python train.py --head_dim=32 --norm_place="pre" --qk_norm=false
MLP neurons of a small language model. Each row is named by its layer, matrix (up: input weights) and neuron, and shows model dimensions 80-175. Each number is 128 + 24 x the weight over its row's rms, rounded and kept within 0 to 255. Numbers have three digits each.
After each neuron's rows, "fires in" lists the words (lower case) most often at its 100 highest values on Wikipedia text that the model never trained on; "fires on" lists the tokens most often at its 100 highest values on Wikipedia text that the model never trained on.

L4.up779:175158120090077135115140127167152152130112116142131162138082162131137135140186118132130111155150121131132153095131131163100100045113117163102123157162167139170144147163128155142129124103155119123138176148154118079104106086108127128134132132138117114126137127108133167067124141108169093134
fires in: "a", "an", "at"
fires on: " a", " an", " at"

L4.up489:108172156103107144146139178142146115140098134160093121148113134112144115123112114176119129136069108127138170194109127148102100114157119118174113159134108120094153171116109104124123112131123134108151174180112150105073115163132117130133115130171159148132155141158155136130090117109127151088
fires in: "her", "his", "married", "marriage", "younger", "launched"
fires on: " his", " her", "ri", " mar", "ried", "un"

L4.up433:142152107099141117139140092167134097128118173184150165133088102095156160147132118123130085138115116156128182112138109158118181126143135156120118128150137124088141086135093137109064147101119136127129176132135110114127138120134145100094121172137122117139119137146108114128117141119157133176
fires in: "of", "age", "time", "aged", "agreed", "agreement"
fires on: " of", " age", "re", " time", "ed", "ross"

L4.up477:112144128135117122135139082144136114158113143116110141139162104156131108116141123112145134120156135079091128090119119154096128067135151136156136204130112098118147076141141086132131062128117118141148156131097122092085082178199102167119114128109051143114127141100127141113156170122106124138
fires in: "the", "oregon"
fires on: " the", "reg"

L4.up861:170134143149146099124131131151122128102137155153181151114153131109101122133178082102134102115116159109150142121092122129103156149157115139156171168152130133095144101105137133135141168070134146164105138126134106120134158139110152138091108130134134170110139139140170168147131103101090106103
fires in: "has", "can", "will", "not", "may"
fires on: " has", " can", " will", " not", " may"

L4.up71:117127117115167160126082141164094128100200108175147097138122132159138156099094130159143108131131127120140138078111136084127093117134143123134178151132114122073180138141105088119144132148129115154147161136149121118125128134115088147118132107138127107148143146062129112087134098128107108143
fires in: "to", "slightly", "quickly"
fires on: " to", "ly"

L4.up385:148116132117111146056132108113163128156131121137126164164075126122158151125158111138136165116155131141090121110136109133106137140100122153137124134146148127129101109135115144169154147103109126114095160150125116099135115145130112134151087126084118088128166128190105158150112156114129149111
fires in: "the"
fires on: " the", " M"

L4.up446:157109103114099150152127128130084177118133161137180188115170151152127127144122131135135132164158145115147181117125143145087132122133150100121097161131114169113165100130096170106117121107120125168136133137100108116093116157125095118115105149141121146136129140113125133133062101141133090119
fires in: "of", "florida", "liga", "logo", "brigade"
fires on: " of", "ig", "id", "og", "iss", "g"

L4.up271:137113137114083133110102130103184097142114153177136162140127151166133118186150143116114159154097127132154162160084127128127131129135124152131144163137096151090135142120116109149138121116160088138126096122126113134147123138153151104155112175095079094150159111131113154195111129108134131122
fires in: "his", "of", "her"
fires on: " his", " of", " her"

L4.up264:154139125106113083119109139143167144108188129108146123128155131149140162097150144122155102104102151109132146115125147082102119085115175148158109166139144117132101131115109111136149123130096125130168141145089125134117117140122110111182121138175134137138118100085112122142114134135098110168
fires in: "and", "to", "or"
fires on: " and", " to", " or", " a"

L4.up289:181082153119082131137133099122141163127127085093130129098151158124155073129104117130121088136094117148136151074153133166139121092154141129111169141142145158117165143138087168077102171105124120117146133118135117125096156117116139126129108129124096130126144102156103167111126096127099131162
fires in: "of", "in", "demographics"
fires on: " of", " st", " in", "ics"

L4.up795:126137136094130137175146126167124112116144182110113136087142139157137129087127130134139100089128137128092145139125153137121107121112167114133170143150125107099106078132138146123137143165122129116148146177144100110072090171105142077082144128108115104184135103124095118160127147108101129125
fires in: "to", "for", "of", "average", "total", "also"
fires on: " to", "or", " For", " of", "ver", "al"

L4.up479:133130162061106108096128129130181155146136078121152151130174107117119098128134112112146134122174175108155147118121141158133111108141112103143146210140122147123121144093121147138135125112090157106125134165184118127134138145159111114135124120160152149180116118081173128122146128078073142157
fires in: "the", "s", "a", "at", "affirmed", "animator"
fires on: " the", " a", "'s", " at", " an"

L4.up775:118117124161100159097145115113168158110148088121133163155153145180163117087137128093098122122095145102132154122109122120141146158135086095118146124131112125129139104128125118118120137086134070169140186142094093116150090175124113124122082132116088096135133097137142142146087120114115131107
fires in: "the", "of", "western"
fires on: " the", " of", "estern"

L4.up582:150089094122149113089099122144155077120119133169139132119123136119134079123119106120166164144118180133160131101084135120114159118138131133112111124128115108103144120107134138145149089123160146109091123148134156074125162151166139079150130157108147159160153123140133172120134114094093143122
fires in: "the"
fires on: " the", "er", " gu"

L4.up699:098186114119107148087100080086163100143122146131094142131140095131139106134125184120133145147110166144155170092112082125111109114124104115137097141142155135133132137102143110136148119078135100163129140120103111127181110101132159153163115133110117119093160110120183164130145123129138135087
fires in: "a", "by", "an", "singer", "available", "american"
fires on: " a", " by", " an", "ian", " American"

L4.up396:139111133102140123144077128115083092131174132150150106156123118125125151149133127139140107091120164165150171159130129116113103114134134173120138140163114126119136111113108126125099132138128156154139191160178094128128147163106087135118105110094138140127150132082141146115123099106129128163
fires in: "would", "had", "was", "are", "were", "will"
fires on: " would", " had", " was", " are", " were"

L4.up735:119116158083063132096155141166127153165142087124115146142119169127115135165083128166173124149128164100114174135117137104097160183121140104079084144141105160100142126078119112146155145097143121152164138154156122142157138122141157138108102102141130106183138138140085106116132134123128149129
fires in: "of", "in", "won", "coach", "awarded", "for"
fires on: " of", " in", " won", "ach", " award", " for"

L4.up680:121147143123109141076127103129150141113141167122200120157085092167174142125128096162118140158130142108115132124127109127104093135137156106127112188142145088052114133100129113127084128163135115119147185151115121117188102140159099172172118157152104131140142140117130161134122125117122106149
fires in: "s", "him", "was", "himself", "her", "his"
fires on: "'s", " him", " was", " her", " his"

L4.up32:110098136145118111117143109154122108156157131124115098152108111141133139114145154141157101140138127132123179138114118127105084153171108119096093123138095136153161158114106104105112132123135116116154150143151132149150101140143113149131109154133115125172128127151167115131135101133131091100
fires in: "as", "a", "of", "by", "the", "become"
fires on: " as", " a", " of", " by", " the", "ome"

L4.up204:105109100060085152146092092112092147118178159133154148131109118144138136105162123149140099117148183135089145145121113117065124127133152138115138125125164143149135143117149061128110144106112122140172174175095135124126116148108133138137082102097130119112142132108140134113121133090068129106
fires in: "was", "to", "is", "first", "were"
fires on: " was", " to", " is", " first", " were", " in"

L4.up700:138171092090114132148113097136151112106146112139109144153132111131058134112129130143115106085105139066133140105104133121118147095119135103163141135137129127142152154132161102142147136149119064140136133138134125098126070124190124148153145120097134100130123121139171106126136127101120104142
fires in: "by"
fires on: " by"

L4.up537:154098143125102107113151083164139120140101107143125168164163146130131136130159165099120133133087144118107150164111122137100119097181158106160151122143148124118168173088083104100121117089119143121171167160124130128111138147173100108129118126108148088131136096139124123139123126109133119106
fires in: "the", "by"
fires on: " the", " by:", " by"

L4.up867:143103107141122091056147137117130148113133085108151153149137095159131118115116128168136098116179192120139174127116099145100129092125128130059133149147108126142157097081103105163117092111114104115196119197129107118121149143127125129140095130120134119130113123122134133115138161122087128132
fires in: "the"
fires on: " the", " of"

L4.up474:078149132097165116123139125206153129134142123145125129140097154153157111132159124156098104109124137148155110135129123105130090100136124170119120153120124142100107143103114125112094121139133127164150152145079053118128083138116114107108140124144103145162133135140149136137142111116156102135
fires in: "be", "for", "by", "beginning", "been", "television"
fires on: " be", " te", " for", " by", " been", "for"

L4.up652:110094151065093126172166095152126147136124141131152126140154122110158129108159163092157099125115141133149122113145142129176126141145147110149122129132100142068132153147133164099134196116161111152168141135077127119110133117102122116134129123145136126138100131073128091139112094126158133142
fires in: "of", "what", "anatomy"
fires on: " of", "at"

L4.up757:099146144105147114101146145157127112136143143175155166189134125099101096125117125134124074126132136116100162150125141115165101154168124107115081145138086141135134140105095150075099108139095114142163110115139099088145099161139118143152121103142101098195115150117133150076149125131111089160
fires in: "to", "of", "from", "re", "in", "tower"
fires on: " to", " re", " of", " from", " be", " in"

L4.up166:172113127124104122121144105153147122158157103130127111121162133093144110153183144126148155118123099128152130146131114133118098118119119161123152198136154104120094102162055138150119151085110108160113140184098134120094093154121151187111109110130138137117139127136115145148094072125103148160
fires in: "a", "good", "old", "food"
fires on: " a", "ood", "ld", "A", "oung", "reat"

L4.up606:096122149140118111129127089117146159086128110133132135136151103131150110090152108136150129133114138068119148114126105136104135117129107125181122188149134120122128143138088109120128098082151085096103148178103153133134105172120090127129089133176092141140130125125119140144115112094098136127
fires in: "the", "and", "for"
fires on: " the", " and", " for"

L4.up515:145108142133115096133133148118100135140117099137141150131114131138130105161154087116124112137143122108167125098114136115130159113112126125137144139144115135090113115072113093081137131082144084164120131123122109147143107175106125162120095124085115092123136147108140113082125162129153087158
fires in: "to", "still", "can", "will", "should", "may"
fires on: " to", " h", "ill", " can", " will"

L4.up225:118115152168104126127182108157154088116181135120151171122121142209148113131162161150132082143081154094139149141124140099134112101125082118084094121129097127071143111105123139122148161132145099173146159144094145152159131165127117101105134133101126116120149130154153129123142132082085109124
fires in: "to", "that", "of", "as"
fires on: " to", " that", " of", " as"

L4.up93:129128103139140105144126109114156144095158123136116130166135121140147089117135122146100089125118164148161129149120089139118170074144121155090138122134060086121121133120113131128079119107130114180152113171090116171100130129120101167199139125103134117182175099121094139141128155113144141083
fires in: "the", "of", "economic"
fires on: "ic", " the", " of", "ric"

L4.up462:161138079102123136149116127119074111111187152134124133154142147104159074173147106137146122079151164116151165146079149123123102048161132120129092144125146140151155110140087124139131130084137128104178178139117095093117116157121149149109139156110128114139172127112127091128131123109119110167
fires in: "of", "often"
fires on: " of"

L4.up608:132159149098189158133156099140134152090165159142127113130070095143168153085163142101116068119110128131104129113132114179130125178126124184140132150130136126061119115116123123154167118130105124145163112102091115105135113129128136078154117144112123125167092117115169137100151147137147075152
fires in: "and", "to", "has", "by", "also", "in"
fires on: " and", " to", " has", " by", " also", " in"

L4.up519:133137120117098152136081123124188123115127107146120135168091143119170111140150112123163119105146149129142149118122147113126139069159154102130137115144160172161154146123132163143137107090116135141118164146130102080137117100107139095173116131137163141114136140130127141148089085133100152149
fires in: "an", "another", "married"
fires on: " an", " inc", " mar"